python train.py --n_kv_head=1 --activation="swiglu" --norm_eps=1e-05 --parallel_block=false --init_std_qkv=0.0263 --init_std_o=0.0 --optimizer="adamw" --lr=0.0012 --beta2=0.99 --lr_head=0.00273 --decay_shape="pow" --final_lr_fraction=0.1 --seq_len=512 --train_tokens=213300000 --dataset="wikipedia_en"
MLP neurons of a small language model. Each row is named by its layer, matrix (gate and up: input weights) and neuron, and shows model dimensions 144-239. Each number is 128 + 32 x the weight over its row's rms, rounded and kept within 0 to 255. Numbers have three digits each. A neuron's up and down rows have the sign that makes its largest values positive.
A block is one neuron, or neurons of one layer that tend to fire together. Before each block is what it responds to, as a language model described it from the Wikipedia text at the highest values.

Description: Table cell numbers
L5.gate204:107081123169175111172122179168112141176149136141115094155167144049164116155179079102114117156120104131110122159167147181110133128185173098182140147072115160107128142154101117123110118148116118102173099084154103092131106127160127108085130078086157166117117160116075140125164183113161154117
L5.up204:108126133130098114131106081082145127111147160077157200150147078100173116128135140201099127109100091214106063140073089118111091171148173125113166173176158155165110178124079082143163125133073118073134100119149150121165202128117117144087111118112121157089142159128206107184177086138137146173
L5.gate272:106152170159179099127107137157144144150117204148192121110138090080153073061153131132130085135088146105128148124149149117121134109113127169095114127152145072097151111148144142136127173153135108122163095133133156098137084187207108151077122096179102149152087150133144082123177102099210178128
L5.up272:128111200094106132096203170112129032091122135109131121151172124139139075112130054099105121098100136101148114137160139111120156121131168157108092116083141090125102141092149105135121151147114104113163173132119066081171095152123117101112157132152121151116112109146098134144094144132128174091
L5.gate589:167117194123138126127031189138078151209164136123163092102131095150131066074194162138109072119125128145124125140154175159113116094028173158132161152122123135159127095172158118155150151095070111114120152151139128160137111123204126161123134148142160201158132150177113145152150122113157106143
L5.up589:158143145133089132153089128132126127078106123105141136134139084163154189136120102138070164178081090162129125116156115141100076139124113153154153146140098162164075146121144087104139134123082116149131068209184113141127175112132084173104128117145099105197160148122124130077139094155165163125
L5.gate671:142151205215178153099150187091101193102192132082160058144129118143164091081097123087110069133104121127148128126113155087134113077097090120143099132072144138185096107167129157127082158140199144135150095141117114165158132103167128115100133104124165155117091146146094072075095150115113190107
L5.up671:136127157117119162078108139053118161135147135145147181147143164120192153095088071107114151118213112098139096161142143117103096161092133154153173159110097116139166119148108121167075145156149078157157113146099137125160100147163098131128153106193159116137120131200144135160099163140137125084

Description: Digits after thousands comma
L5.gate62:177094105111189174159085111155192127114170120096067138116141169119162116153160190119153087115134126179141137116063144060155112152131135141116173114123118132145121092182133130077136101064126118158092148125103129140079153087114162061073105104133091122154143130128122119130078171133195095109
L5.up62:090134161117142173084147119121178104192155155148118169110136167113165084153229128100108143150099103159137158110165139149109094150155148170131149161107101056074111148080202125121117050185139128085140099157172151089101105123131147125114166208097125176138126153092154111131131101102152142189
L5.gate259:114172108107140136134080103173154153109151093124114151141078167164151122197112130173197153144113058083129168111112106165166099098086157107112157063146124172120101115141149157125163079161132099095135194153149185087107149162148162104053128130144153096134091159179133153099140053140115185131
L5.up259:103134103047152089168168116111158180144164109102083155135142089181126146138118130087141157191107115160093151123075110074116107148109073128131171102169128134102127147245150110119132105087153148147176122120125080118121136125201137084144143054160156110152137159129129097117105181177156115096
L5.gate279:081147156181134115140103170084037093176086168121094146092101125104160141091109084071125116076173051096152122127194146140106161181148109145094086147112123111191184102186081103201103121110121130124127115191088141135107110119152117138138085179081158163121164116123120137141111122136161113093
L5.up279:154195114109161080061113175203092112119085148170114142127126099169125151106094149124154083115088125157180070121196153132132183134109158129102148127145174164094152073105109164157151130128151151144103150129082134158167131116105078112104139074217141123110196102156194051116074166166143199140
L5.gate417:139135126072166186115148154108096111093089148117123171124180176129128104150165101146133160161051081090127129133097173178141132131107140154116212115140097121182159110138149074116134105105166138090140069096155145132066167112109096140115137059188131169115161160112148134116108145148154101158
L5.up417:109082151128081158213151146134160091087203099131156100105137130163167084116110066141107145144094179153115103091117091136081142152112164092099144109089101146071168159123177159120170060143121134150119118162118154112122136140155162109118203139129108129182107111134100140125123114100133109154

Description: Word-initial fragments, Arabic al
L6.gate23:141116119181117154113109159147079144141103156165125145137120146196175098141163131121112126076137161169142188126184089123114136136092078109155139092109121136134177152108089098160121087145154111192187102094156155166150098161155138097103093094083048162149096125102160095119144145117099124138
L6.up23:071106093073124111078140120108094154133168141114181120113115132110126114128175141085097106130133107065134149156116086098147052152135115121082163111107116198100125147021154087132139078051155125132103120111156105163088127082159134046069094107203151158100101179138140162111133149147101136122
L6.gate36:115120141133117061087091105087120208172124160074163110099107133168138114121118099156102110190142139124119162135116096109121143111120132144077129133114165176141113151115136122117154120136183130181110059148194141162089169124111079148142103077221142141149091101158101149115169151086101077116
L6.up36:127078102112144108192143144100167139138143127107116122066109089135149098084104113138134064095114139085171118142101122131092140139125126171114141143160131094105166173143093129133095136108086113142143088090146134085158213089109099162096095130182161147124130171112100129148143147124089096124
L6.gate51:127127170145113157110098143121086151152097113123167115129126116078149167202151135141169118093070126170103134092073093118100094138064137159125085121138138139147138132086123133133117165076137192152089085120105150157111098138130128160110116134150165124169128116113154121135105147085140158236
L6.up51:158111112129090177138185122059101071176157147106136160170127166090172072091158106143215082153137093095095121118139126152117091149105161134089129131131197142135095154142153086130127117167142147113129112155141102150108078088141111115174153128099119117174126091174110198155182113106145095101
L6.gate75:109110153101183114102087131124124191146149129128185125142101060113151135134130149110152133086124124131134184141097141123167142102140091072122103143098174151126093104102154102159150116184191154124157078111152193194170092135106093125103102150159158143170153146127105121122180141093122098082
L6.up75:095153109086184127127110172182140136119145130118208163173126126122100120104143056136125155116114117148103132130107129093135117115089127132061164157172101133090154146103124075114116126208115157123163104104156129148152125077125136075144106146159136150207111152083085144148113193127178148075
L6.gate97:149081117170146115078158088138118129203133181076232143060120112099134095129140137107153148159090140106141177094168179193149117108063149196164071100126085114125088165108150138161128090163191153129103122186124161180126145093132074112121121140143131110133108125137133129158149141094083151167
L6.up97:113103074131119120102178140112091118132157167153146159111103108046147094092127130110096130150090081086123146110179108170109115110075163182163109097130036078164142135095151208130099070118143115083122118118157115141134218078138137096119117124143087103153081126090127146114108124131110105190
L6.gate104:115116125135179107065117108130143121162128141113155154176117061173116148089172086093116129126109086111165204118129104141131051104119095135086087096106115075128120131092120149154110091188134136193142129173179159179110100177167053078069075070144092095130061163089093124107141145130124122110
L6.up104:122102076133142126155122128104166118147074146158156187156115107076143097108129158112103170150109160074144151147114112185152144100155158142110115097149153103209141150126077117142102183166114134137129174093115140110149124109122153140178159135118141091175103099142141127105077108158075186195
L6.gate121:131081105103059119117116159138166143189100146113141122106073153071122111174085175184133105152085159094099210105152091118155167163129115145097107196165158100180186080101129113094159145176136154132109120163149158180097126179114155125087139102125151039186098112158124109109137172073071127110
L6.up121:108104078105090123102139132181089089134133095117125095142103175116148107120098138177136169116160152109160109146136144139137182119197143158086090152128098101147151101105141155061040126127088079130135165159140093101118146152146190111113172121082123031090122119125077133110154169107126122084
L6.gate183:164090114107168144149137116076101164193150144160146096192110167131168072142133131172148115142175131195125102093051131164125122129156111061132136126085131114167163145094173103145168136159171130150136118064109099130132162164112125141089119092125129124142151108114148090054151155134113138170
L6.up183:150112059169055118149087151134131153114146126091104080192114129100116115185153125135141158165080151096055127090126132095143125081181142179131096129128100077154152127156119166137152127137077083118053107106177091132145133079139144177085158104112134156105105153156108112132143115169168140173
L6.gate206:167200161085091148108097065115076162172109143128144124149119128073102152081171161066108111145071141128142120159152146198177128122135148122109183196100150102150111126100146143104125092097196138128096094174145135190071088154137095143138143107107124164102138078135117099162128182097120129134
L6.up206:122073200128095132105117130153108095101121140149148109173148108197118138080209109125098158154133161189151139137122146139169162169105187170106108132090045136129091115129121118121146142121156137123056157143138109146076082167103144115139066159136123147137172080113120137193111110131107134120
L6.gate318:129141089148135106150097147116172095109150133073145065175107147124148107098105147133138104112110106164154124134155081148111159120108104107151114145132184141154080172132088140062101189147125135159149127096128126143101122161145160058140149134107177112163164154171086135081106106097118123160
L6.up318:065142084142096185177137205129119166170149147172133116144168108103105138112150099146075102155095132137095127090102128150077141121124113148174110146126201119133108084106116103151112077114114134169077084169113131095102136169150140132116172138130109106151137084110110158080087154115144118161
L6.gate492:109122135152119156131063174143145120122126156159124100091141161073195141112130098089141104157097193087100193108128068126033229158110117110095060113091137136133118131104127141086129133118103124208154167208119130148115160139134136103163146158174105156130075110108139138120137141093082121133
L6.up492:141188173130115178066163123142082074129120130118131129151132111123135098131097056109154119117149115137138154135140131167097146114168124151042134145146145093178159146097168112162169081185129115156141084143096087157149168142096104139111133092141128107183163136056132121113169128113146066179
L6.gate504:161139137116097050097070080156095144150096155157141177129107103175137083119153070102119076133142112201137151125147108119163112121094155091137132117078079112131141104056133172125104111222193120149073089164122169142090072156179168096092134140085108132126095145110185067146087085102094130150
L6.up504:172103131182102133075157102148154138145108136127143078080177204178150134112197121111100136144099148078123140145119101114132194151061167124140149137146118172078129126161126149159143156124088154152118136094141107143127157133136178110117176157140127221067113095116216122150134074135117109176
L6.gate513:159097119128154093089093132131107096163139141134136099171118136091165138080107090135148115132178144144082083117096079134137106148115113102130123190111138107143123139076141142069102140174103085254108058109062138107116068184184133055093105145099131176142096081103117146144094091071133116121
L6.up513:126157121184081114118091133090149168099161155127147087148120110174142090116159156086160088116130118114148127108106113151180169142149102188185108137145150074106069127123135143148110114114090098125124154098062118092156118148159157092121101184083118116089165166168153164121165126137148110124
L6.gate591:126137112138082138125139162107117158130105137155140151197144135084117130120113108128108136121140134079064133181166164083180120125122187114072151185197157088165101091135093105116138137120146154145104196120133131154139052157084141089119105126149153139150096142134138093172149129128169137180
L6.up591:120127162098107055164204121077123121173137130142151138129122057134108095075078170135150147136130181162217141157096143146091152116154101141136122164050069186158115135117141122146119126133193137107163122129151204157219137141138148131130166064157081108125130135112096158127107157143136171095
L6.gate625:128118118166125144153097158120073116216106170151151140121088125103090092117133109104133099136179136058144120110133172176153140140098094067131108115076070100159160105091077179145096099187174182175126116203108171197109118146107130113159109086161134117135139090073058151110121104132095089130
L6.up625:170172122072099167143110172190133136133138141148165126147104153164151095105117189120141095166158188077113118114152144107132131136153139163087109139197080191146150094149177131129146145132153175152145111075101101102108153155160129091140134118112191094201131108136167193129114149158084199126
L6.gate688:114160162139119138115153138087124160147090143082142129105103077114176138146136083159164160119096165138096137102096028165085101171100111108137033114139087177144101121095115126140124157153209199134110144137151149149143172131145132098117167142160117108126075087185114106096147070133090178133
L6.up688:077119098126129157109156110143065142134074149134108149103046152094203101128164036118131158192190098148151189128211142105118126126152102102151180113174105089120143148103113145142123141164169125149108132133106138162123128116173118084119106089121111130138133130120133123106152144119088148134

Description: Mid-word fragments after hyphens
L7.gate178:077192113101140092138059091137103140127045096106161151102153102073166131158133106205157069135098135119157146120101099111098128128102117121122148125109146153123171142141122172125117099102068089186109056150131114121107105129140157171128159103130120121118109111117117067151149142120156157163
L7.up178:103164133163117134153096129129018114133075118137142168137097104113123093172095118152151061118105190136139204135130156137143102107154174110118151119107142073148112099161116156130130143151127121101136134111152142106122198149095087067165158144060175118096089044111121070105073122108192141175

Description: Word-completing suffix pieces
L7.gate442:165164144111098120155111127147113105121106154097104120103117157149200128105187102136111092146129074148121085149182100107110196087155125153095170136192153078126144073131140158146172136137114206081091134169128128149096162097179121097088124183125146125131120143209175129128178124120205149113
L7.up442:126157059187129096199192099205117137144154148132105207174117143123157131067184114187128114105131115116081125120144117112111151094134068085153102173087164136132171125040124128105110132183141079123111103092101129102111229124135136124103137104101137172080080173109179097117158153113106082125

Description: Word-completing suffix pieces
L6.gate31:119107124179106187155173170121099107127205135123143112109098078161112173124144183132101050127134145154083152118141179135145139120098090120110165150146135142192055157133201098160159068135151098116077126138103159169086117121175135100086166117139130135143095111112151148152153152101139104092
L6.up31:089121093139135169215129201085159149142133124155156142129161144075084130163133146146098139129119114134091106118078176123109135122081097078150116142124202111166095128105103110106109135087099119087083143041124179071107055089109148115105118134086129069165111148112140160167094102150169109097
L6.gate122:124112140153075193164114104145114104164179125131126090155147155131133165139141146117111111162145120198139138068149163131181123108116128154138132152127128122188154114155212217147158151141090132175154122040132159148156089125085137157079074160067143122119136082144193173141077177068123121210
L6.up122:162088066187152082139121109168152137113125086119065088137114139177106126162091121225127179153148134156104078101069163126175126139091120125108121099131128150086133134146127188142124156142154143146117199077107121096112147184091196192085148124099166128133128110123155148121137088141146140181
L6.gate124:075177164175125131133172169176140166174074147115154074133113122150123127076126088110107117104119161149130136102129184071168091168099128127192121154123116106155149088114158089130129123118114129107099100110175134063090100178105121059037118160100157030154140119126169137144122111087207118132
L6.up124:099102075164030197139194097092188180080152126126083132141153165159162172149163127115074091083088071132161110080120161082160138217084173112161151144085111101195169163188168125155144129141149108153119102136140163111153129143098127102157100105127078156085126135076122143089153172131154124095
L6.gate188:141147126121097123146145093181152102101156176140074137132151152100129115088133134114138100074116084206087134076118216161119063101146121102137151150140160083175165075174160137162173128176102111134177099111096181109099187156141093117074137112149085177154081127088147170099094143111154082119
L6.up188:115139156134171068136121162113074067169119116123108111145135132043122109110161165139161166137157087134144118186100115095209146107106137183146139127156116115202126109133139161123144107151078123087072160080116093126125136099131123123096113085127102085120167162109098093121137155120138089121
L6.gate196:114216207123082151172128093086186125122075124142129105152122202057138149155137137129185083130135127193068111143089118173127095188172120111111078095139164125151104130173108152132126116137144176153107168089160147099085135174136097091129044151124128126088116103184161123114111145103138137164
L6.up196:157108085153170102155116092156114239088165121135088073124125147196149148157138088165166141136190129179101089166083132164113093140124060085133165100159168173147130134164137123134145126132186126126021124124131142154083132178123167161119087075115089175144119160145169158119174101117119099136
L6.gate296:109112142146114140156144129136161158149133143099097110111116142169115198164145138093091096098093071189153166111140133072099110158087124141130156114130151085138110134114194119175173096107070106152110116123143135154170097108109082204099140115111144064154105128114158112124132145133099142147
L6.up296:094093048081109139115160057130103190088116126093108009124079127159092136121103129099161142113160173170149068125097119179184153138162108128102137097201110124138150099190105166169154157145119147163088131116178134117128118143134084121138125129134159128090194064113143124136122132121102122099
L6.gate392:099159135096117142158083112103147121101087159140163094116122193096142160134174088068096127157124076165116103102078103125153147161142096116133124096110091116170125154178159140128206091149120154136136094116117134152136105148130157082118095141143162192145144174095133126125140097134123104172
L6.up392:163110173062115144156161173095124070152142160168164110152169155083109063150127081109158108184176165146163088072113137117069122124124175086144152098094101160145127137084147130181145154129145123152118074163110127081141140144133120103123196115180094160118137146129108216118184163128084138135
L6.gate465:187096104144111151155130090125159167117153148102159089182151138155139130064142127138166129175127090119160146089193085141156108122141161107123142145170168136118106079130097147140116135157118123192072161157124171119108091138084100015106102078121090098092132101130199139181164162112061125156
L6.up465:157165139166153117165125086163173148105157119172102155183123132173197094120112121169112085087134124157149105080121068125074122143065173152117091132177157087151140142184136164119175217134125133185118146131095150094095112125149135126160147151098096126198127138138106185159136123147130164119
L6.gate483:144156137125134178116101153132107059145051131129129139152114169096151147143164070107106120178114125148197063154156111172150122105113106119109116140089117147149097087171116135135101096167181101176116128179127102059099146139163115233162141130115085144105128126139142173078167091135147136108
L6.up483:154186098112157110173197151116106121101117127149092093150134110141165173105145119093143141123132124130131095156100123193113151132205125144143085111186100192115102119194094112126118091084092108106142108079181148119192157126152087123127133114107129168097068114112188156104144124108188113125
L6.gate508:157088181130090034160141118154085174120145152105162116110135119169183128070105143208124119176094154101142142041188188135137115122132151153106186108123089137166186109135116147128145137118132146160118126184179146101084130135102104159056182139035081120186136152118165151125162125078184151107
L6.up508:173091129150096132167094094133137172067127146082108108132146179100121130079144119077103114126134167204101095127149178112161157097094134129098156102174141160179090123190174135151164117063085156163142139115089091067059124082140127122114057182120109081106081147163161139118171112118154118145
L6.gate525:094167129133094166123112170093094077148137142127120123175139103081102136114130134111136112088104064146123128073090130137124108106144104147137120046145137035128174130134117176168122107154149093124132161109111193112131087109127097113123119120103055149104079095123119167048127082111093135116
L6.up525:100133073108127110144121077078092091137146137093156111172147104094106155123166182167179169152134081115128076087146133156125149126129133157114080133123120126168154173150104123097102147130118138125152135118090118055146141206157137095159179193099103168106122159141149081131092084123069093119
L6.gate581:125143127114114072119117058102070127104141120188156084166114159102128113104136112181161096143109102167110125080137129154093074112089151119172127195133144162142194152128209171139191097174138142115108106173179136141146168128138139078072139075150126129115102161136166158131104124120135120169
L6.up581:135163098147140173104120106113125101163162085133135090103160148149097129152112082113120143150110124174188199118109091198127075107126110080137147116121097171112147103131183125140111118135127121098069170136126128124184116165109150072081140135177132126087147164110117100114112175141168070139
L6.gate629:140114121136112152129128069143123112140103116098151149118109145142109144106136127108128091118129141163103136156150098122156185134123111166121110143182088155164166129208108162146226086168084161197124139126119138105108193075185123088074116111158132168133164135161089122100177124100151139124
L6.up629:128123117135102153160155167130089108169176111114087091130131159128109121074124160131168105061145215180181061096101087171161055129104155191163103117106171102145155117134126129083172124132084136117076083151169133080141114089124130143169178143039132109169124089123123175131113100063148047147
L6.gate637:114104174117137170099142155128106146119138186145136111152121104119153110172081089139133127195133142105150139138117126139149142161167130114110181117077112091126107081083156131186110095137126057153157178123170181162106131093131143125163131109123098182138131089092140104069152136143148133105
L6.up637:157076127165113150126145111175166171143183101129072059115118101135104156108131164214138112133122141132151163143156141147120093122122132144184107154113098143162050109127172149098125121144098191126101078134186088090097147166150096111147154141077115160145105115103131167155069087085167107128
L6.gate682:163100122137095114189124145125063160141121154174086138147124143076111190165192107109127104106124083196119122119142116112102101121161109086163126114132126134114150128126147120114167144105099099111125159149146087081061201121140093149140095095117159109107113137119131135152097161107168147159
L6.up682:090126138146099204083119121153190157089141125169127007119092162151101146147095093148109130091083095111134148115110161064136185104149131119118108105160128152130161113097158125115144098106129183124151159112158217155107141136119111119087166151112145106117108104147132148121144156135130155137
L6.gate695:121114119159088130150151167127106197166178167089117085168113145119044171162171119131105077108150121178103123128100113109170109161131098099182176153085136060161113108117182156153170129141098124137109082147132159146150145153116100136130123087126185135130099068048171165110119134123164123110
L6.up695:148093135145067075125126077096109141196119164100158100122101160118150111106119134137146090142112163122129121034092104132142091146119096087140149110087126120126117149072157133156210124137139175123122080116090159092106131186081087126114134148121164126117102151132202128122172096134115148172